python train.py --n_kv_head=1 --vocab_size=2048 --activation="swiglu" --norm="rmsnorm" --rope_base=20900.0 --qk_norm=false --bias="none" --parallel_block=false --init="orth" --init_std_qkv=0.035 --optimizer="muon_variant" --grad_clip=2.0 --final_lr_fraction=0.05 --doc_mask=true --dataset="wikipedia_en"
MLP neurons of a small language model. Each row is named by its layer, matrix (gate and up: input weights) and neuron, and shows model dimensions 128-191. Each number is 50 + 10 x the weight over its row's rms, rounded and kept within 0 to 99. A neuron's up and down rows have the sign that makes its largest values positive.
After each neuron's rows, "fires on" lists the tokens most often at its 100 highest values on Wikipedia text that the model never trained on; "fires after" lists the tokens most often just before its 100 highest values on Wikipedia text that the model never trained on.

L8.gate24:54 51 56 65 47 48 52 43 42 59 75 33 54 40 37 50 35 55 53 46 67 54 45 54 42 53 83 38 39 50 68 58 45 38 61 43 58 46 57 49 64 42 50 34 60 49 60 36 43 33 45 48 61 64 60 26 58 55 57 54 48 49 47 48
L8.up24:46 51 64 44 27 34 44 61 28 51 62 62 56 62 50 45 41 42 39 49 30 46 51 60 46 46 37 64 23 40 56 37 53 60 60 48 53 68 44 36 30 58 50 58 52 63 39 45 37 47 50 48 56 54 57 50 45 27 42 42 70 35 50 50
fires on: " A", " S", "S", "M", "H", " a"
fires after: ".", "\n\n", "\n", "-", " |"

L2.gate668:43 59 38 63 49 51 49 50 57 46 55 54 38 48 62 51 61 43 54 36 54 56 51 45 43 66 53 72 42 38 68 37 43 38 50 49 50 49 28 56 53 47 62 55 49 52 36 70 44 67 50 45 48 61 42 58 51 49 33 61 60 58 41 60
L2.up668:65 46 52 58 46 47 55 53 55 65 38 39 50 48 62 45 46 59 50 59 40 38 35 49 55 48 62 65 49 54 52 47 46 52 54 54 49 52 50 60 30 65 46 42 49 67 52 53 38 48 58 61 41 52 44 58 53 32 49 43 43 41 33 59
fires on: "ur", "on", "in", "or", "a", "one"
fires after: " (", " up", " re", " \"", "-"

L2.gate148:48 58 46 64 54 40 41 45 30 49 53 47 35 43 64 62 59 81 52 43 39 49 47 65 38 40 45 59 41 43 46 56 54 39 41 80 57 40 46 40 47 44 42 39 48 37 62 29 50 67 48 57 56 42 43 46 32 29 47 49 57 60 64 46
L2.up148:60 47 44 50 45 55 66 35 42 42 61 45 55 59 47 44 53 45 46 50 29 73 67 57 41 61 26 55 36 38 46 63 63 53 33 58 65 57 54 44 56 61 30 40 45 34 51 39 35 49 49 56 36 46 50 48 56 47 31 58 58 39 58 50
fires on: "on", "and", "as", "ons", "st", "pp"
fires after: "c", " Gr", "che", " n", " e", "C"

L3.gate325:49 43 56 43 48 36 43 58 52 40 38 55 39 43 29 45 51 50 47 56 34 38 43 51 52 37 59 38 55 35 39 50 37 44 60 36 36 35 65 60 52 43 61 58 53 30 58 54 50 60 64 59 67 41 65 43 49 52 37 57 56 64 50 54
L3.up325:43 55 47 54 45 50 38 59 51 52 47 76 34 36 46 45 48 49 54 51 38 41 53 37 58 45 47 46 46 58 42 36 50 60 59 60 47 46 53 51 46 40 46 61 45 33 44 59 45 55 54 56 50 61 50 37 49 59 43 64 67 68 59 38
fires on: "\n\n", "otes", "en", "h", "el", "oman"
fires after: " R", "R", " V", " |", " r", " D"

L8.gate755:43 39 37 57 48 43 45 50 59 52 62 48 51 37 51 37 46 47 57 56 54 24 53 33 46 64 56 29 35 46 44 44 42 42 71 43 53 47 46 61 39 35 25 36 39 50 54 58 50 62 70 51 55 45 44 47 34 60 59 49 44 57 34 45
L8.up755:32 49 47 49 46 45 59 62 39 47 55 61 72 47 50 37 40 42 51 68 47 48 56 46 47 52 44 45 28 40 40 30 42 58 72 31 57 42 54 52 38 54 34 61 52 49 62 68 45 67 44 53 67 50 65 40 48 35 44 40 68 60 42 57
fires on: "P", "p", " P"
fires after: "\n\n", " (", "==", "\n", " \"", "-"

L2.gate536:48 59 44 38 45 38 44 52 41 52 47 60 32 54 46 48 59 62 47 45 42 40 42 61 34 48 33 57 50 43 62 46 66 62 41 51 38 34 36 42 50 48 39 48 43 52 58 55 59 40 46 60 58 65 44 48 57 57 44 57 37 56 72 34
L2.up536:46 51 46 45 35 54 59 52 46 58 55 54 48 40 70 54 54 42 50 60 36 51 37 56 26 57 64 49 43 39 60 56 54 78 42 51 53 45 47 56 38 57 62 50 38 53 60 46 52 60 49 43 53 59 54 48 48 60 20 46 45 43 49 31
fires on: "as", " ex", "x", "on", "us", "ang"
fires after: "e", " ch", " e", " Me", "C", " occ"

L3.gate136:46 42 47 51 60 32 62 50 60 45 61 42 43 50 55 33 42 42 53 60 43 43 60 66 50 63 49 45 54 47 51 54 38 39 61 54 60 33 59 62 41 52 44 62 50 66 36 51 61 84 63 57 50 60 52 57 54 56 41 50 67 53 45 34
L3.up136:50 54 43 62 44 52 49 49 46 55 43 45 55 40 50 47 60 63 48 57 61 47 16 25 52 31 38 57 46 37 61 43 39 53 37 44 49 54 44 45 67 60 29 45 51 69 58 41 53 43 39 49 47 36 36 58 43 38 66 44 62 54 60 43
fires on: " |"
fires after: " ", "R", "%", "A", " USA"

L2.gate567:51 59 36 32 55 50 50 48 54 51 54 36 44 49 30 61 43 50 44 48 40 35 59 45 51 52 53 36 50 69 42 41 60 55 67 65 53 53 59 53 54 45 38 51 53 49 39 56 05 50 53 46 62 50 51 32 64 48 39 44 53 37 55 51
L2.up567:38 55 43 56 47 76 45 55 49 43 51 49 51 29 56 50 51 55 37 45 54 59 51 46 35 38 33 44 54 49 69 45 53 60 52 48 58 39 60 53 40 38 47 56 45 50 46 60 43 45 46 51 41 50 54 52 58 56 56 55 61 59 46 42
fires on: "ic", "om", "on", "an", "he", "ain"
fires after: "at", " S", " Al", "S", "us", "am"

L2.gate117:32 53 49 54 58 60 66 36 44 41 66 54 33 36 43 35 55 57 34 56 44 52 56 43 50 52 60 60 43 50 34 56 43 28 39 52 29 49 53 59 47 52 63 49 57 40 52 66 64 59 40 52 40 53 60 56 60 64 33 53 63 40 43 20
L2.up117:58 57 46 32 49 46 49 74 52 38 51 47 45 21 60 59 49 45 84 38 57 36 49 50 53 50 67 63 54 52 63 45 46 50 55 48 44 49 55 50 55 30 48 69 58 68 53 59 52 82 69 54 61 36 64 53 60 62 58 53 60 56 40 55
fires on: "\n\n", " crit", "h", "ress", " polit"
fires after: ".", " r"

L3.gate680:41 46 26 42 42 53 39 67 54 45 48 39 55 58 48 61 63 43 70 56 33 46 53 46 45 48 45 49 48 57 54 50 39 38 70 42 65 37 67 50 48 56 54 60 51 46 44 68 55 52 38 37 37 62 32 45 54 57 61 35 64 56 37 66
L3.up680:53 55 62 43 48 31 55 59 41 44 57 45 52 48 42 44 53 41 59 49 60 53 53 52 68 51 44 37 47 54 59 53 67 48 68 46 38 58 41 55 47 33 43 58 54 52 48 62 45 45 35 41 46 43 57 54 62 49 45 47 57 43 47 49
fires on: "==", "ailway", "t", "ew", "oy", "ost"
fires after: "\n\n", " L", "el", " R", "pl", " h"

L2.gate224:51 57 58 45 47 61 47 65 58 59 49 61 47 50 33 54 56 53 44 53 59 40 52 40 46 53 42 48 44 53 49 47 54 68 55 43 54 41 48 54 67 40 38 60 50 64 48 41 38 66 63 39 40 56 60 53 76 61 45 53 52 61 58 56
L2.up224:44 49 52 52 35 62 41 41 46 55 62 55 55 31 49 39 76 58 55 44 44 54 60 23 47 49 58 58 52 57 48 53 31 25 40 52 49 53 70 46 51 60 59 61 47 51 40 65 54 48 42 39 58 72 59 23 55 39 58 59 50 33 43 38
fires on: "th", "h", "he", "on", "l"
fires after: " A", "A", "S", " Al", "at", "out"

L8.gate363:46 49 62 33 43 50 61 46 57 48 30 39 68 39 61 48 57 30 66 70 65 54 46 50 45 67 54 38 48 38 30 73 38 52 49 48 59 36 48 49 65 36 60 49 50 41 46 52 50 25 50 44 41 60 39 45 51 49 63 52 58 47 37 51
L8.up363:64 46 70 35 64 32 73 45 58 56 51 47 57 48 31 56 67 48 61 66 47 38 55 55 35 58 50 62 33 53 41 50 45 71 72 32 42 39 63 46 43 50 47 42 52 38 26 56 36 39 62 51 40 47 39 40 56 59 48 38 75 54 51 36
fires on: "==", " Mc", "====", "===", " \""
fires after: "\n\n", " L", ";", " |"

L2.gate69:42 47 48 62 43 61 57 38 28 46 60 65 45 71 45 61 57 46 70 52 41 34 53 59 38 37 40 48 40 60 48 68 43 60 67 52 58 50 34 48 47 50 61 58 46 26 61 49 46 43 44 37 47 56 44 58 49 58 52 49 58 53 56 42
L2.up69:58 63 68 46 49 56 52 50 51 53 66 67 45 67 58 57 50 68 64 59 25 30 56 76 50 36 46 52 54 61 50 46 58 55 56 66 60 59 45 51 43 51 46 42 46 48 54 51 33 45 50 42 26 52 70 28 56 42 42 33 58 38 53 40
fires on: "al", "em", "ra", "ou", "re", "hy"
fires after: " t", " T", " v", " W", " p", " F"

L2.gate682:51 63 48 64 35 54 56 76 48 40 58 72 51 51 62 50 51 47 57 45 39 48 37 41 47 80 38 50 49 55 43 61 50 35 40 38 46 38 43 70 55 48 43 44 60 45 48 34 62 54 54 37 29 41 32 46 62 66 44 49 55 54 42 52
L2.up682:63 47 59 52 55 51 49 46 49 54 48 68 47 46 79 37 58 37 54 44 60 53 41 38 49 62 50 38 61 63 43 46 60 50 49 56 27 31 57 54 56 54 42 62 37 41 42 38 54 53 42 45 41 52 51 27 55 59 47 58 63 52 41 62
fires on: "l", "d", "ar", "a", "ed", "g"
fires after: "g", "p", "P", "v", "j", " up"

L3.gate349:36 67 55 46 42 42 53 68 65 40 39 45 33 41 66 64 51 37 41 46 32 52 54 48 59 49 47 50 39 49 50 55 38 51 67 58 57 48 51 50 49 32 46 53 49 40 48 35 53 67 59 54 67 43 58 45 47 69 66 50 45 19 50 31
L3.up349:51 42 65 80 36 47 45 61 60 68 31 44 52 38 49 30 63 59 44 50 55 48 40 60 44 60 60 51 69 39 62 49 65 56 56 61 50 58 64 44 75 39 54 48 48 45 58 56 54 57 44 46 46 44 44 50 30 44 46 50 54 38 48 52
fires on: "z", "h", "s", "l", " |"
fires after: "-", " (", " en", "en", "e", " "

L5.gate208:41 53 45 39 62 33 47 43 51 59 40 46 43 48 52 58 68 40 56 44 34 55 60 45 46 51 46 46 67 53 62 51 43 57 41 62 50 52 53 29 55 41 67 47 44 36 42 60 47 46 59 30 76 57 57 51 69 66 51 53 67 38 52 50
L5.up208:57 24 39 59 29 48 48 42 43 45 61 49 54 46 75 60 52 40 34 44 40 57 59 51 50 53 65 46 21 50 57 46 74 57 60 44 55 31 63 72 34 57 57 51 31 58 40 61 52 54 48 66 56 42 45 50 35 49 55 50 43 50 57 64
fires on: " Al", " are", "v", " is", "er"
fires after: " there", ".", "re", " d", " Re", "A"

L3.gate40:38 61 42 38 52 40 50 39 47 54 59 47 57 31 49 52 42 48 59 40 54 51 52 60 45 31 48 55 45 55 55 74 52 74 41 56 64 41 68 54 69 42 48 43 40 47 46 41 47 47 49 40 33 53 62 49 54 30 73 56 63 52 64 43
L3.up40:46 56 48 45 43 51 59 42 43 43 41 51 46 55 55 56 35 55 37 43 16 49 46 65 48 25 59 41 46 46 54 52 57 70 45 64 68 33 60 44 42 46 65 53 40 52 46 75 34 56 51 35 60 68 39 42 57 61 33 45 27 53 61 36
fires on: "e", "en", "le", "re", "oup", "al"
fires after: " c", " C", " Z", "C", " rec", "o"

L2.gate62:49 56 49 42 47 52 47 64 42 54 50 66 48 67 48 57 56 56 36 31 37 39 44 55 42 38 45 65 38 52 53 65 42 38 55 58 47 51 54 50 34 47 59 36 53 59 43 42 66 39 71 48 39 34 37 49 51 42 60 44 45 51 31 56
L2.up62:54 48 60 38 55 61 33 65 36 41 57 50 57 48 64 54 59 61 53 28 55 54 43 49 58 65 59 39 52 60 60 53 46 48 56 55 58 54 34 64 50 67 38 52 47 45 40 31 67 38 57 40 51 55 46 44 54 54 51 47 61 45 36 71
fires on: "ar", "arl", "r"
fires after: " K", "it", " C", " w", " T"

L7.gate274:54 39 48 36 51 59 51 50 66 47 36 57 46 40 63 43 51 53 54 53 64 38 45 46 54 43 56 53 40 43 42 63 42 35 53 48 53 67 33 70 32 46 57 52 65 56 48 34 39 66 55 64 57 47 54 66 52 64 46 51 47 64 49 42
L7.up274:41 46 39 59 32 59 56 46 52 71 50 45 46 51 60 34 53 46 53 64 68 47 31 35 45 57 56 44 71 57 73 56 29 41 46 53 54 56 37 65 47 57 50 38 57 79 44 43 58 56 67 47 61 47 35 51 49 44 47 54 29 52 52 32
fires on: "F", " |", "9", "11", "8", "B"
fires after: " ", " M", "%", "===", "==", "\n\n"